config.toml
norm = "rmsnorm"
rope_fraction = 1.0
tie_word_embeddings = false
init_std_down = 0.0
final_lr_fraction = 0.03
max_seq_len = 512
max_steps = 4764
MLP neurons of a small language model. Each row is named by its layer, matrix (gate and up: input weights; down: output weights) and neuron, and shows model dimensions 144-207. Each number is 50 + 12 x the weight over its row's rms, rounded and kept within 0 to 99. A neuron's up and down rows have the sign that makes its largest values positive.
After each neuron's rows, "fires on" lists the tokens most often at its 100 highest values on Wikipedia text that the model never trained on. A number after a token or word is its count.

L5.gate338:46 59 34 51 44 68 67 67 41 50 59 31 55 51 71 51 61 38 36 51 44 44 48 55 70 72 41 45 69 39 50 64 54 45 60 57 45 51 55 60 51 67 52 53 62 52 45 43 60 62 31 51 59 29 40 49 35 58 43 27 59 64 53 48
L5.up338:64 49 50 24 41 42 43 41 44 56 44 43 50 36 43 66 40 50 48 52 62 44 59 66 43 43 64 60 68 52 64 40 65 57 67 43 25 41 50 42 27 54 36 39 54 49 66 61 57 49 39 36 52 56 61 65 70 41 44 51 35 37 50 57
L5.down338:36 39 36 65 44 58 65 50 61 39 60 40 50 65 53 54 55 33 30 68 62 58 48 56 38 73 54 68 31 41 56 52 39 42 39 45 62 46 44 26 58 54 63 46 51 47 28 40 64 59 19 73 68 53 50 61 41 65 63 57 46 64 26 48
fires on: "al" 13, "a" 13, " of" 9, "h" 8, "M" 5, " M" 5

L5.gate567:42 70 37 62 63 42 60 68 55 50 49 42 47 53 44 64 35 26 58 32 44 38 51 51 41 60 57 36 65 59 41 63 40 53 46 39 55 67 68 39 51 52 71 38 41 45 51 60 35 37 58 80 49 45 53 52 60 68 38 69 45 54 60 49
L5.up567:62 49 63 60 60 43 30 83 36 43 47 60 37 67 45 63 34 41 71 45 54 42 62 69 45 51 39 37 26 47 55 44 51 45 50 67 52 64 49 45 61 55 53 44 45 32 15 37 58 30 54 48 47 51 53 46 45 71 45 40 49 56 55 55
L5.down567:66 52 46 60 31 46 23 64 44 59 46 47 57 80 50 55 53 54 58 33 41 47 46 42 30 61 49 51 47 51 38 33 40 54 83 57 42 56 33 67 53 73 61 55 50 49 37 36 73 52 56 59 58 67 58 47 41 50 53 26 43 50 63 39
fires on: " I" 17, "orn" 7, " name" 7, "on" 7, "ce" 7, "ced" 6

L5.gate578:63 63 53 35 38 37 60 42 45 48 67 36 48 47 41 50 60 45 41 50 67 45 55 38 48 63 52 54 43 61 51 47 44 58 47 72 59 56 61 53 50 68 50 51 41 67 64 82 38 39 47 30 58 51 58 37 57 56 59 52 54 49 47 54
L5.up578:25 42 33 26 64 55 28 47 40 23 39 28 57 44 69 37 40 33 26 47 53 61 53 59 25 54 58 34 48 65 83 44 38 40 44 45 53 66 52 27 44 48 47 72 66 55 32 46 55 59 45 41 48 56 37 49 59 35 55 40 57 68 23 53
L5.down578:45 39 60 42 37 61 59 47 34 50 62 58 61 30 78 53 38 53 53 45 75 65 67 55 46 43 57 42 63 54 38 43 55 37 49 32 51 48 47 35 48 41 51 68 38 44 72 58 64 65 55 50 41 71 43 37 67 28 58 36 26 47 51 46
fires on: " or" 30, " " 21, " and" 9, " B" 8, " –" 7, " med" 4

L5.gate125:52 51 68 31 57 51 61 46 62 44 58 49 27 46 47 76 40 41 47 33 40 51 43 38 49 60 51 76 41 45 23 60 47 49 61 71 47 42 52 58 59 45 53 52 38 67 35 30 74 56 53 43 52 50 46 38 64 48 46 45 44 33 50 49
L5.up125:51 50 46 56 31 73 30 73 47 25 56 45 68 61 53 52 39 76 45 68 40 60 42 45 49 63 31 62 49 57 46 65 37 43 48 55 29 25 47 43 46 55 79 58 61 70 65 42 43 51 45 54 55 57 61 62 45 53 53 33 62 31 35 45
L5.down125:44 33 53 51 37 60 48 38 59 23 34 35 57 62 32 41 52 59 57 71 42 41 38 42 40 26 32 54 30 54 59 35 43 56 47 48 58 49 51 65 43 67 60 55 57 60 74 47 42 44 56 53 47 57 47 54 37 59 57 63 51 55 63 52
fires on: "ic" 25, "th" 19, "e" 7, "8" 6

L5.gate554:39 43 33 34 47 37 46 55 40 57 75 59 26 48 35 42 66 41 44 22 47 31 66 52 74 73 52 35 43 48 65 43 48 64 65 48 43 48 58 31 57 71 34 50 70 45 56 57 47 37 41 66 32 51 62 54 31 61 55 44 44 38 64 82
L5.up554:60 59 48 61 53 46 67 59 68 54 84 82 36 58 59 34 53 49 28 45 43 32 62 52 30 45 59 53 32 62 55 28 55 47 58 52 61 54 49 29 60 63 53 40 51 54 28 62 60 64 43 43 29 38 48 33 48 37 45 48 37 38 38 59
L5.down554:57 50 51 55 58 46 38 55 53 57 53 55 48 33 54 48 55 42 32 68 46 53 64 36 52 34 37 35 46 52 27 60 42 47 54 47 48 69 42 31 47 46 64 46 39 58 32 66 56 50 67 47 24 37 37 66 32 41 47 70 54 52 62 41
fires on: "ur" 25, " \"" 14, "[" 10, ")\n\n" 10, "bum" 10, "\n\n" 9

L5.gate149:54 34 42 56 56 43 51 56 58 59 61 52 49 47 63 43 47 49 55 45 68 31 60 34 57 46 51 37 47 46 60 49 35 41 38 26 49 50 47 60 39 45 46 45 40 82 71 33 36 61 46 62 44 39 68 46 50 48 65 57 73 53 50 46
L5.up149:54 49 52 37 55 49 62 57 30 39 22 83 43 70 65 49 55 72 50 37 42 43 54 46 66 50 51 44 59 39 63 40 42 43 24 25 57 54 57 52 26 28 46 39 57 43 38 51 60 46 48 31 37 66 52 67 31 48 62 59 47 35 62 75
L5.down149:38 54 43 62 48 47 57 57 39 63 74 57 73 29 71 34 59 50 45 51 54 60 73 48 42 44 52 26 26 44 49 53 46 38 59 44 60 54 36 62 63 58 51 41 38 70 60 58 54 68 52 46 55 46 50 38 41 63 63 34 62 62 63 59
fires on: "y" 26, "hy" 11, "ow" 6, "et" 4, "ary" 4, "eb" 4

L5.gate372:45 63 56 71 44 54 38 51 37 52 45 31 52 63 46 34 47 42 41 49 52 65 55 58 45 55 37 40 52 56 59 67 51 60 49 35 63 17 64 15 47 53 49 29 40 43 42 53 53 42 41 29 41 53 46 29 53 54 49 49 29 51 50 41
L5.up372:20 64 58 63 54 46 37 35 39 73 54 53 65 74 52 62 18 47 47 68 50 48 43 62 40 64 39 37 62 60 60 35 64 40 48 38 63 45 39 54 48 64 60 51 30 46 43 72 62 64 31 16 49 47 28 62 58 43 62 47 48 53 63 71
L5.down372:23 47 77 54 40 48 41 43 42 53 48 46 46 43 48 49 49 57 65 44 55 51 37 53 41 52 51 42 37 36 39 60 48 42 51 52 43 57 70 45 67 33 24 60 28 61 47 37 58 49 65 29 56 50 40 62 44 37 66 47 43 59 43 36
fires on: " W" 20, " S" 12, " L" 11, " J" 9, " D" 8, " P" 8

L5.gate144:49 64 59 47 36 56 37 67 44 38 59 34 42 35 40 36 51 33 55 40 44 62 54 24 59 51 18 50 48 41 55 47 43 35 42 56 55 59 44 69 52 54 49 46 37 28 66 48 51 43 36 64 29 38 63 34 29 33 33 59 47 35 71 49
L5.up144:67 36 43 46 62 46 59 47 60 52 73 41 29 53 71 49 51 55 62 58 49 65 45 56 45 37 31 52 43 52 44 57 50 65 49 50 59 53 61 34 44 42 62 52 43 54 68 72 37 38 48 39 50 61 58 59 25 71 47 45 51 38 51 60
L5.down144:45 35 53 41 50 71 49 73 49 52 51 47 49 44 62 45 41 60 48 45 52 51 41 32 34 64 46 42 70 75 73 52 67 60 54 61 60 33 54 44 64 45 49 55 62 50 59 62 59 69 55 61 54 45 58 62 69 60 45 51 42 55 42 37
fires on: " g" 27, " d" 24, " ret" 13, "%" 8, " Q" 5, "et" 5

L5.gate458:46 33 57 34 39 45 38 48 47 68 56 59 56 44 66 40 38 41 57 38 59 58 48 44 47 71 62 28 47 51 44 63 50 48 30 42 48 65 57 48 44 55 75 35 58 54 57 68 45 29 33 30 63 70 56 61 41 76 63 59 47 53 44 51
L5.up458:45 57 33 36 23 56 48 40 67 65 46 60 56 57 63 47 42 57 50 45 64 32 55 45 41 33 69 67 54 46 74 47 41 47 22 50 52 31 54 39 54 47 43 44 37 55 65 52 40 60 36 30 36 38 34 29 71 64 41 31 56 32 49 61
L5.down458:55 55 39 41 51 38 53 78 53 30 45 72 31 39 58 46 37 38 70 51 39 36 59 40 40 56 38 43 59 40 49 69 60 59 46 58 48 47 35 57 48 29 64 71 24 73 61 39 55 66 60 48 41 56 54 79 45 64 59 60 52 51 65 35
fires on: "ill" 19, "et" 10, "e" 8, "8" 7, "ion" 7, "7" 5